config.toml
n_head = 18
norm = "rmsnorm"
norm_eps = 1e-05
positions = "rope"
rope_base = 10000.0
rope_fraction = 1.0
qk_norm = false
tie_embeddings = false
init_std_o = 0.0039
init_mimetic = 0.5
lr_mult_o = 1.5
lr_head = 0.0107
decay_fraction = 0.901
train_tokens = 1354000000
MLP neurons of a small language model. Each row is named by its layer, matrix (gate and up: input weights) and neuron, and shows model dimensions 192-383. Each number is 128 + 24 x the weight over its row's rms, rounded and kept within 0 to 255. Numbers have three digits each. A neuron's up and down rows have the sign that makes its largest values positive.
A block is one neuron, or neurons of one layer that tend to fire together. After each block is what it responds to, as a language model described it from the Wikipedia text at the highest values.

L3.gate44:137106145141163163147152107090138111118169146105129130110127135148119133122157132154109152126154132142114120129135153133173128126113126137122126158133170118121154157120149156151084166105148125130151164108118130143155099139168166151141134091132089150088139123135131107132121152118121131107092147130162113150155085138144135118159180119128119132122107169134131155102092095130118167150160106091140163137135130124131129130172132100131130110145156122158101175095092150075172135105169115150165122108112166140142152131133114180079142152132137131134153118161113120096107113098150144125
L3.up44:118159090117137087152163134156138130115137123136122134114172152120098169149081121144137114146122128112134110145130116145118114216112110174140156156120146110144138126090113160122135121129135141148098079126142133127106109073136141162173143124105111103135095098163163126151139127113132117123125130135106093152136158147110113125118137134118169153169134127133132100082134153147122107173144152125113122130135094130144072172148124078122102141138146126148120150113133147164165164115115122160121088084175111141130129129160115134120144116112145142098146148126165126123135136199081123131
L3.gate216:148136130156146126110130130128144107155170097137176144157138156130143126103156117109129110150156125107133055151110153082106150130149131168130108126153153152112080165120124117154113124103174134121152113160161113168175120104176119141142150098132137142143115141098161117136118119135123129135130107165125150157111115144089127120158142088103155121136098077146102123118119134131119173133165133146103140104169071130151100133127166168169124134129121067126124133111143127132114141103171132169119133103157155156153139142101121138138129107162086157164115138125140117129141119135087136133
L3.up216:160145110127123107099124137161139128135154122134119105154142116148135126063140122135126142123174089113141132131165123119104142142130122177100135124149148163118127136117113135144114124088138132128095135136140124156121097143146143146188126139157115101109144149120181110111115126166145138109123112165112092139134151112075109151116158104123108157105162092082131072119100112145133170145172179147147163132127097173137101128111148141130084138141174115093149146100124126118141124096141137137138072109153143123169150132157139140102112134119121121173118154146153120177120148119145085120
L3.gate415:154128169143127140102120103127088151126167126128169138119102162102127120128133113126163131155173143132123124053101091124144119115100126151145129143110117128160100141135149121133141153112125094100162104127145159130128164141104121124160113132093132104137141158114143083114132148140089134153096115159163122090120096122128113120130125101099122158132144126132099129108140157147119112124146124155101124131141114142135097080144148108110114107129158114116115160086118155164149143164134100136080153163083143130173160121115148142073133123102137139144142108117072133088106155123128117128
L3.up415:187107120141156117176153163168152066123148133100164129155156123094116139161153135132131152100132137113138108149146146138145112104081120171143148145157071130126094103101115140136138117125094105117104102161144150155134132095115101125051154158159157119140176133155141134109148153094145154132161100096143134099138134100139099095098135137112099125117166125134153145124128144080103119134103106096089088121162132129180112080141116157134148164118117134139109131118099101115119145138125094130109154108129137134127150105153136120128186180118160140106123140123162099138110100154114123138
L3.gate622:141155109135106103129106126118092144099132137109152155128147125101148106097157123111159148175110093162129137132134124137122136139085149125091102118130137136115111124151136105128096125130140119125152125135119108180121104103133081141175142170111123142158165133123130105152135104155105112120132153138127120171132097134091123131089147111117126137118108153127157149119172145147138102116108096115162117155102134157175112125099121114123114144119151103072125149109115117098119165117147098202106158110137116160118116135132134109115163123162181108120154066131131182105118141175127080114
L3.up622:181153156071133094168142138179135137108165114115181207104171108110121132113135081140117158102108136107128117139133138136113132119107124125126137134114136119126139118162073125125165135120130134089124095107161092119175131144148132117159148170110096121121154096144166150170118129075138160116165118096103130124126137070121153089146144097142127121080154111107160139143152149154146178152125137139106126133125110129165097123131119134128117120175102080138125107147124134176119132107132149105101108134142130072142128126160082147161163142110115154121096071159152146126139081120087132107
Description: So, not, degree words. Mostly the tokens so and not, as whole words or word starts (so-called, solemn, noticed), plus degree words like more, enough, certain.

L7.gate256:109178133139132108139081048104120131122148139126158122108124096123089136117120154175126172126106138122121163162130116149116145141124137157067150057121102148136126135139115138099093136106140102102130154157143149146096175163142137139105167122137138157053150162124109101115106130083109133142115159145155114093142109153097094137130115121147182091117115138169143146127177127118108136145141128183093145114143128170081104106173138090130137097143130124172113155129135113137142109139175114113112106125095154147129139144110107153105091137151114145135101119115091134129104122176085095145
L7.up256:121137137141102160126110101130137103140143123118160149140148079106132149080129167157105137128128116132120131107135112116135130154108117114107145124116123113142130139112126130129111128126115113172169125136098137153114107133149190107111146124127176147130106129129115127117072165077186163118095146131172099058103161125133107116087123118115096100124152118126139127125199120136097147138136148173136122100200074133129157098141139084150147123139123101206125111127118108087146128143150144167101079084123119136130115114090088119133119139097171130127087115140120126135102119152070107129
L7.gate378:125162158162163105169115133084138114145142105106115144140147069138130123130126109171087137192130133095099148132165139116158115145145115133120164090105114164166175128127108092122120141136161073159137134126116141130135110119154129116155131131091117090150060137115110114134093148102138130124081143148125170105126183123140124122114132168113141087078120147129142178182132124160126146119130125157113110072170099103083142089161088112149108078112192090123117123099143135113155126144088133125120154157114114176113118147109150137147129094117127117103122149092135081060115121157160125153
L7.up378:138114152175148135117140109102089149127171156167124128137119129098135162127122140126118137139089131138130110142115138137172151123113125118120175055114114096102090148120154135123139162128153154148139161135149173154122103136127146133093131126130107138143156128107134132098154136140124127118116138107116121088153143106126115128135153163186136110121130201100159140142126074117151157174103100143132099086157161098093149127153127167133127118104146135137075103154130111138114128164107117120099144128120114150094149192126116102133095110240135145123136177134113150137128127175134097180
L7.gate499:126102118120134079140118117076117123123142125122093123140156091157124112108104113112087135153137172111126156152152127112177156146154143119148175152150150121095111084117134123115181114126124112121149131138082142132096117078148129151112168125106111158117104111119126101149134132134134098143147076144128139078162119149126134129142145098119105123142120111093143158135131155128138167090139103129112125129105098135120133123100127123120129159121121165102161093135113159139121104145132132128133103092130105118137120154142115116137131110178091112121101121123097118144140148130097107120
L7.up499:127118167080165144119130137103160106123148102114096174124169144130139124135136160144099088113151164112115146104178184165131139131113143111084128072147184139145102113133136164096119132162168108172139138130124144083123111093156134145138132128108139123089090125118084132152123170138105131111108116122134176107147134131130089164146081116131179154120175118106106119109096199156119096098138143159161143135142133068115141100104127102117160118116096124118172110088128096104124106118139116130105133141149080146138148109146106106119123118143128135105112115110111118109116129123080167131
L7.gate614:096128179146156157090167089138122092154119152104117143115130100115138133098146118122121137121151141131098110080095157126126165133077146127078108089114118091134128124132107131154108101132130095140097118129126132136130081144149117146162139145172157164174105109137149157145110034111149140121127159135175139140141090155124158134106167106149117143119092122139133128112135136124168101140146134126094127097128135031145103125134079140139125101135101082134175133115127143068144094103156161110129142126166134139156084113132128122105133112142153130157106166109146166125145125135153093101
L7.up614:130125161114169156117151093074143104122117142122122142139099107118119161119125112098140097129136102156114128117108195124114189168141140142139124120113135107150165148136105153129126141101136106127114083129150157089083108095085150145177123110158124135114139130075135100176126086143130099140110172100133137135165114156118097146118172168113104125162117158160144131095161098130135123144156135115128107125143134098130152100095139116113097071094125107136124166121132129119189122103097153124126142120133156180121128137152108133107148122119131132160105126118163163099182131122076070106
L7.gate691:114135134117134162144122110135107128143135124107127086148086108071087132133175124128095110099122114126116118127103131101123130143154130111141163125149128156127110143107148135110134119148166132175152156149134129136144128118094124083142114133101071155135112110147102136110157145115118125129098092123159127130094133120133125137089137144143177165123114125130128156155157142127126137100129156131137113134116169093097130134131149095086146137172119099178142118122095185131091130170130113081132151149126120161096108140161150141118139109117110136133110156110165106149152155122125104119
L7.up691:127144103114132135126124069129141158101127148125177118145131118161159151110163136075145135125091140160143079147149117108134106126168150109163114126135133140141109123087131125126107148101084098095119093087126118156114118131125108163117112112140107111151154192144148128107104106122146091118157115117095170130125132149182118171146144135116143176122154100150154138127091144083145094125120140104093123113107130157137151121177133126138124099134121137130141098109165101135108115154130131124162142161127119159146166146154111103104148082097120172155139166091148084138119132128109101104
L7.gate840:154103177158108132141111123098163130135079087153154124146068128176128159133136130127120116156119114142109139121105137104137120097131128132148168158120090163145128155112110129146086093149175109153116132154094155101131159131151136121179179129153085103151119125103110124119101094111100101149114093125198128141109140139144140182093133131103141159135152093130143129058143133112099128141126127149118117129145157173157118115117102114105132124105171120160148102156144136096142129142110136103143105167102148167109120107113160086138134134144106154110117124160116148156169127168106147141
L7.up840:123116150114119116145090140157132119140143145115149109140107137113110165164122077085131141128185135109134078148125102148104151069124198151100125157130131116109163134109083112110135111111157108141118138161133159099114154148135119122129067140139126157192161173109140102108168124158116108105110106121161133146097086125129105092146145183104090133165103139127149122119116110178112147122169135156126102164136150122113136122082099172134150141091155123105132153121121154107111168148134121197098136120144122117143129112132106123128113142122145111136123087131132116108126181137126136143
L7.gate1241:148118128092127148120119117111150150143130149135188107122102099106117150109154120158169121129117134125165149143148119168154149143102175117157137114106111129136085125149133086105166132093132125150123133135114113108099132124183091125132116128147139092135144118151155121130135082156109094103124118102148119088178108138139089108089112188112130130154114127132137133154113130097147131124140065125149136097147134133145076107107133186135123112116156133093140111099098162135108169133157136089145108095137186102130158091135135164098094133130144082139148120108132141120093085104130126134
L7.up1241:140141179119150148161122163162164136115152103155108091170118130122095144096129102113177133119135108100134149099136152153114146125150102145115148128100143155132138136147136164117119184135135150096151144149153145167130145137148144200097113109149115092127140137121138171149158124152120141157100114134136104126116077147204123118168145128169102115112125148146133125107111112112175166108104107106149135144126136096093134113095150115133183114140147081113075144098115109134118138090123123138140130121122143137124172129126111098130148112118123122094160143172121124100134143121131167138
L7.gate1351:103154132135140124190132161143114124147153064119125139101107106087127143147138156115158115167144140130083135163099173144170116110114133109160101151123160094129129135136177146157144125171144134123123093161146111103132155136134154147132117130120144114106102125106157101142117165142120157160141106134186121111090133076111111146133088170107134165154101116093136141089110124157098121095163128163109134128126139150105152135135126119125096156097095137153145114113081107085134163117126159196106126168129122162094095159139077131162132145118216079161171128154095117146147143120117125153
L7.up1351:126122153148161117133062150164084115137126141170153124117145178114113156120153151144120148115115156131151109085111128103164174147147136145123138138133145118156137115160120082128131147111117137136167160133102113169154144146102117123128131160136116152166141165105107148139112115125162115092128169148104112140110115108077125128109139140130168117147099174128139159141171122145139122084145094139128121108177190149094147137124109106114131110144137106124139133169122092124138133131149113124103159157110101163135128123103142144151112086138114118134138141120130097140140120127110158123
Description: Negation and finite copulas. Function words after a long subject or clause, chiefly not and n't, the verbs were, are, is, and of, as in "reserves were declared" or "was not fully accepted".

L4.gate587:147164127121146138108108097121144100154120134065134125132116135129101139094138098182117134108113137150134119083118076126137109127133152184165163136140123116124101089133115149096146104124145109106181099142136099141105121114144078134074107096120165147127123162080110088107093100096092143137100181152118121123104151136152110127077108132105134112096113158108144122142110140130123165144127082122096138145112113134157100128203168133119146095124123089164094092168143178123148142140130132106108136130130150121146107135142136123094163120110106079063084157135100149156126107170128094118
L4.up587:127109127143127143112117149105104126122118122098111130123156160183104178141124149135106124122117129139161133120136133109116142118104085128133154147087115111129074167081126094082114179146103155100104144119098119114126123159123094132113158110138119132132138131100090126156100110132103134146140134139117104143104160115110154119094090119122137114148125153129116115131178121132157144177118098135109105089143100134114137091146074127103134127138101145108134123131145126141156172119079088106116152141095087083114176103116146108170123146112130152090094126071108101135103135163141164167
L4.gate854:103134126114149097081116132131132148075107161097085099087113119102111115107124136133140137162129129147167127109104144171119122171127158116112130113086089145158158143114116153131091112135106150093115150142153116157109116136174109091141127136130147136125139175140074118103114117123155174114137153153156106129096104161112145143160138173127161143152140133124103106139109179106111125115173134133131123119134118107149141133101158092119128087149137144171118071143137112100129081153152089137160133070124124091119123110092108157122112122162149089132097122097123087164115142144126112110
L4.up854:109162139120123123078088136135141107147091127128141116088135131076118141128153146085130113147169160151169132142098117181083134164152176105117119140094107096147141156148129136108154100118139141083120105111145116125126108166166140112122142190130135145095173193101102132085106167112166153157124142163103167130127155119128132124132107152131103113136146097108099149139117153099112100124133179146099121144120164079121093097129112104145157138152118170150155107147112130147116123127143145136104128110107138084123117118136089168140130135149184085144096134129158099165086141129106118137
Description: Adverb slot before verb. Adverbs or auxiliaries sitting between a subject/auxiliary and the main verb, especially time/manner adverbs: originally, later, soon, often, eventually, remained.

L4.gate131:099119145128140115141101116098117090101133104149140179139112152158122110145148109163100144120177122163121133131104094153152184143148111095146111110154098169174140140153123177099168098141118153091141131128178124132134136123124141118149135183138118115096148167115124086133117100104161151120114125146107110108135153134109100141122146123161135108133122126105150157100141121143129147115142139084133153135118115119151149136098119125141149154150122170113147116151136161131140106143103130174128158151120119118124136148116138137165120143133131110147118112162134125143131160132129137147
L4.up131:093136154101131103145136114078119106077118133078152128112169142144123095115144136150144136115141122136118126136099118128125151126130135123147119106114109130143114136111176116152108106085159116138138155151150133176163150187124187135139132119116118130113163147132131088138089122120094113186154084148148078103086098154083099147099124141145107140118096123127111125143159124088123166084149117132109158133107085128126157124137150151165117111157125153121177154130104112112146105129146127153084131097136110090133125146176106133143126157113147139140140185172093166112141143158114097117
L4.gate1505:099110123093093115144161147083108130100113076103149153129143168132120130131111107140124150084163178145084151145052107124111146130158133107081064052130130135203156111126154146111129148114171102107199140111118142147162143093109168121136140152127118091100120114121151097129125123109140121115126128127156087122142150131084064173123106174104120107151112139122098148144157134127150142091125131124116128118163133130118115173131140152131117154136104138099175128126157157140151131146111132147120133138097097159139125150126116097112130121109141105160141135115119140120134100125137134143
L4.up1505:118112119114144098118159098118117116160131153099078095125086134122128141138125103146132141144133109097109158127117126155105101142146118116120165141147111156090118140168096108147108118129078129123069146149155146131112156107136118167153080138121137132121130151132122165144111091133114146106114124166139095130151111147162127121118139131170170143120143106159195130082090133075132130151169108068138146123079117123142157175122146127123183106122105142119086101121119129124148133096104131141146120125141135105131125112137132128145155140108144122140117182149116123138146150088130098147
Description: Main verb after subject. Main verbs right after their subject or a modal, often the suffix ending a split word, such as wat-ches, follows, contested, would shift.

L7.gate658:102069092138132100130113169131130159106170123122153094129151181167107094158147097121133150115148146075128167149084142184193103200131159144146098104120146105139104146136148136103089112135173091125121090108178112150199146164115167182166149109116120148136135089120114110145117139133162129130136108083121143133129155142088135096134139132120135120133090126134105141117127139111139128095157095157117162141145140113133122130145157137162135104177123119134130119144130124117167100129127132136112130082125123143129124122116113124115125106080131114156065111140132161118126108091123142154
L7.up658:137115134140099146135108155096110139124041109102148146115122126104135117138119139129123136143177114129142156161082102115151060149164146129142093134137153158164137114119107133135130146083125112126120105168107135118139137134144150164137137145094076129103130140133154137093093140155138102124144128144134101129151116134127119149126108155134146142136102140104104139080150123134147145123150097099134139095134108140104114142145148126155120185088168120084106159144140145188088119167121135132106101133130132117144130174139106075161125171151163156121155152149122165127127117137110099183
L7.gate817:157127087129098135129136098139104137058121120162145136142125126132148094196136123105120149125146102112113130141111099139159171145142121155119112128105116151105102123151116123105125129130125121107151127104146116154123148122136197161114123128147138132182134124149131139123116149116136089138159147108147120111170135116103098127115156144130154103153071119102105150143122126087147135086174113110068137108123105094139137159121128175132093107147103129103154117145076140136121096172123159111070158149152135120144120149109112111132118124112122122195133170090071160117128118085153161156
L7.up817:134120131104120129083079104061121120150119115114088152109129104118094128131143158115156164143143096112156140129125099130141159130167153136118125153133118090141120152103175154123123177112126107094120154145124129168177152125166155127172121142107170120131152140118109129124130136121116106119076079133159134145120136137139115135156132150166143125132143067154147136095142117081114155148141152106130143137079168152153096169144113130104168132128135128131155114129121135130140102125096119129119051116151126109124125162132121127150119103109150125152168089127107167164161128121119155168
L7.gate1084:155153180151122148123127165132165090170134114167115172135118122170110153163166085115127123085159155109100139148111109137140152155111146111098066137148107104123149152123156140078124119152128122114151122112182106070111095130117112132140109116151076077147116123147098136149089126122126116114102151119070099140142134137148102131153115153119141111101134138129132169115106105090136116079162134107124174130170135158109122115099156158160094111121137093120120093126125095103155115152082121108121163118152166103103066134137123141132110090132153109152121070161094149162093121105086145136
L7.up1084:107148149129156118152141135137106111111155117144147136121144130141132098145131124088113151132159132141122125115121122122135126115147112088081111136125101109108123144132101150128107140154101118101133108125143088117150123094096147145120108148096119115132162127152111121168114132170138163113110170108145169150177147100144135133142159125138140122122144115159095134143107105125092139130120125181103152119172116114106159147160142129148111123139132095110131118081121101100118119133145141160121183132128114117156097121110174133171094144161110118132142120128100129155152126090130176120
L7.gate1157:154066140151090155112109095150122136103107168108184122166096163128140133114126127106107089128120138119124130140109155120154130152095137165106054163114148126103072112158089150110097114126157126128125141101123125122124100077121114172080128156166127133174129132105140108127116138115141163144119100132168124129142122110114140124155129123149118142111138105109131163160154077120118114123113131176050170077106076092135185115135132135149116131136137103121154127126091149115099118131154154083147172177152143113127094161135135160157103125142186104176112166109134127105127096130190121114
L7.up1157:167108115128119131170112110140110120129145143167139090123111156126133150184104133130126123065121119152100097147127112147110116118118134130068124107136098150092178136148111123127112145198135085079166142105162110141168103124147109139113083137130132148128136154144168143076095156132172191167115143121174148115148129114146140121142134125150167110146124147133106116142145116134130123143162126146132156115122025103115128190117166150087096134159121130109106164122078134122148113142150181085112130107096108150101166123137152117118129128121126129152113134101155187080116113086124120140
L7.gate1174:109167130120159139103145148117124132122144110132113155158144097115132102127046105079097110176090166112088133107115105121166142140134125131144099101092067113149092101104152118085141102109143138132117149132114121136121095158125129097145123176135144099147116146106149124193126134146094167112137160128138117083115083127140128082135075155142100123116129131126125128106121136170099148125132122114115102105131106113087113072161133136157121127156107138129128142129099133156079131166093140160108185118138088117101126121115089135152125120113088172098098130095128171134108135104109103127
L7.up1174:081141139097138111130128142128139102111104093139110086139149129108132150098067096099114145100111138126124148112127114136115160140126131104105132107085130112162095118134155108096169140109130112105094171116114085090096116107130104082143145120150084139133149069081162143118123129122138110140131141134155129104064112156115145089122122122130125136068131173089143143128140156169088127106134121117164098131063135090164124114133128137094110152167083106110101151115096125146156141172118109106169155097135147141116138120112140149112082143126120133145153128087094114131109129121143137142
L7.gate1175:140132098097145128141109148138145181115188091101120080137111127163112109111097129118148128136172173133086115147131112131139134130135132123132129080113132074129148103114138172099127106120109093128127150161137119126081119171174112109123142108161134149115076143170152105119134108150150145120110118134157116125159133087107126103143137101163107078126148151117114127124108104191096111117103140163110121137128160100201117130099148075141128124123113171112080102121112144104121163152074148149176129083171102118106139131092131114149135093095119177155165097120107118089108170172109104154
L7.up1175:130101167153124118122111097104124141134158094139147112152123115091154118124145143131115097147163141113120123139138174109168162154109141154141137123091148110179081126110155134090125165144145127127133152145089097159090157126125123120120175133107099165141090164113142140091132119147138106183141118188118113096132126128091143129124139130119149110145098146105143119110130142096078102089107132116104139134158120085120138127112142124124109138109105092139148123185140176115080090116146109162114139133098153169134144115142147144141159111055149146151151136114141146156152109153127145130
L7.gate1186:092152143182067124106085066157112118106091170118183129107171106147137110144173135150115096102104090138139139131139098107154116132137107144131183135150137096159102148142111109159146071141136159095127148095145074098132121078126086148119139127142103128138154150173103132134131094145136178165093158120126107123107142122106104141141118115128157143118138119120166148136103137138080123171121150150132106161146113103109133119132124127157157128150157111113117124145151164072127113142113156112151176109106098110153109148128163123107172123113136119123127151089061100128120113127114100143
L7.up1186:105103093163098139130126109181137176119133122133104170117092097132159113123166120103134126116137155150164148183113124115112114084092135145102117133122146086102144135145077127173156090159161156110159099127116136124144128116121118155135125145126107115109145136144122130149101133123124143135178146102148124077106113121157111133140112099149125100119147158122139164127116102146088110099117113141144140171116085120077138130120133154086124098098127140093091120134098158122135051108136169127127147156118128102095136142158144134104137093103160129109143154143178169112077109118191091149
L7.gate1347:138116126132110153123139154133086107121117138148162104110085110113133113149140144124116128083120169097136120098131094099117092084119103124193120124130080123121136135105124089156126090141134126088167132135106108154152123115151137100120143147127086116184130125125097079145129155151162133098148113138111179124141115154077086135141180155134096132087115179134127092108108142143148076166140129125118106133156103092122117171094090154136119160123077154167137134117130117125143109139155128140150126165168154118117079128115171111122128135146124105153072115119127109119073085118144139172
L7.up1347:116175077107109167131117117109101082138122127108070130138091112140134123121135121187106094076117155146114112103111123057074125104096146114140122157138074124080135139163084140102097117185149137100127114068112110110123152106136101121121115140128115116145143134148114108128130144136167133109144156126142118159137128143136156093103137136106144090150072161151139147116114110179155084138092098153157107138111103135098194101191108131115144132132121176124102129138129108101115118140163158120136161120126139127127172115109130156163130105140131112089169184088125179105101086205169108133
Description: Main verb after subject. Main verb (or infinitive "to") right after a person or group subject in biographical and historical narrative: joined, served, teamed, made.

L3.gate249:124103096155134130148161152104118123107127138164117126130103148121161122127160122156144132112141102098111111135128113178157118137137115159171161137106149132172161160116129147113142091129113144128160135134110153113124107131116133160123120104118138067144123141159126113129179132174131098143153127136152149139137104154125115155169112097127121141123141080174172162134115137159082087137157152091109125136089105074112121168164144165117131162125123127116061134142093154125106098100121100168125129125170118142155131123145134131128110138150123091159112125082125113156087130145115070124
L3.up249:089100125142104171146139160130153183146162097122137143148147128122128112116125128133103126129110146079149105126122142125089082098130165156159099145127121138113123121134151115111132145076140138132189139158117093147149132182150102153164142128125156119182112104158127130100134159134186099129116084088141149170124177146078116155151119114115134078121129096138116122134098151147134126115127117103092139145118127111153123163162136150113135156116135135133093121135124148131166112134142159157123109124155162137114104115152099117146117159077136154120136129131123148145104127142118152098
L3.gate634:124074142103115159120142121126125109106102153189145148158113135149135134136084132114125101179137120107082137085140145162141134170136161173117125141121146155142116168108117153101118156107049091116142137054104137120169149108142168126107154116123152120105200155124159169108117129149133153159130092137143162128137127089106105187176121153147114146122097142101087140110152110139167101113113118107112139131106129128214113187172114122123130119151137113105104160139116139141092153140128144136134107125125134124111142090114129091164104127138132092091159077178142148108150144092128133092
L3.up634:160096098120058107166176140142103140100142103106134120102108128105124120117133127111156115141143131086129129167131090149121106165146155143111141160133131132112107159131119111128133171120164123148127127149183163094087108145159149150153097121162152091109136099127112098130120110134110085138142167117137118121135100126126130157132101135162097083155118123166122185145099119140101101145140131133093125116095134152096159131085121149143073148125108125139139106114127188152139125184107093158157114144109078121131131139109097171122089079137127156151123076119117116117118088134171134119
L3.gate995:138144119133121144092167146130145105128139112139116121151100102182143134151165156114122137157164061149113112117106119117185120069132106137112111135134134129138170121106144125108152115108169145103115118149088117158121122155080118131163112129119155126124112166181147148099108157138105104101153099147090109104183086155133154170110131152170136158104151133142093093165137111125096161132161113079088145078156114125156144167136114113098123143165153119117118112163075103116170107154135136150119144107118144128118108142116126123089156141131168088162144125120151163085149125120110120136
L3.up995:111087085117142139119130120138179111084113122137129163106191157174137111167125151096122167123176134126171180081096134146134118120111160139129128134098114130149153118134104137116128140094122150144175079158121098155153094138157119118157150085135102135141113155094106086125144137117126144149114138130140121193127105134118118110167093127146153118169124127155166126157103166085120102136146125098079171165118127122126158161125133124185107107169120142091153086151113169120168151090154097172134103089139122141120147113148115140121122123127107146100149132126124124157144113111126104111
L3.gate1194:159139110115136133161154147104150152141151116138095141153119171194111123135129124128119144130122116119159175100085109174154152137130136104103152135098102165167121104098117104102137114177118140102154132116131116107130122164141125126103131121139110097139111147158142142135093150149110087128146144137126107151155117149097085090131165174128136172109120143121180100146137114091102153113137138145119135116157115113127180182130131175154137100145117096125127140120107131136215122115085087123127100132140123114126121112162137076131139124114160141138168166149152152133136131113171123122
L3.up1194:124147106114135133119143130121147122098122114121141094123148122165131107100130137132160157108170097096130124105087142131139166179136136137164120143125098131139109144134104148086106120121093122123150142121131117129117135070166100084123151097122149112144115149132125140157145102130101129132121131160176132131150081172103134100136143156135131158130157151075137119186151157097097160144169129153127150130127102146127153121127110139176157129143092123164130122139165127111168107133152094135131110143129137093136124163138118108118141136084157130117146179167188168129112108119141085122
Description: Main verb completion. The end of a clause's main finite verb after a subject or auxiliary (he, had, has, to), often past-tense endings, such as petitioned, considered, co-wrote.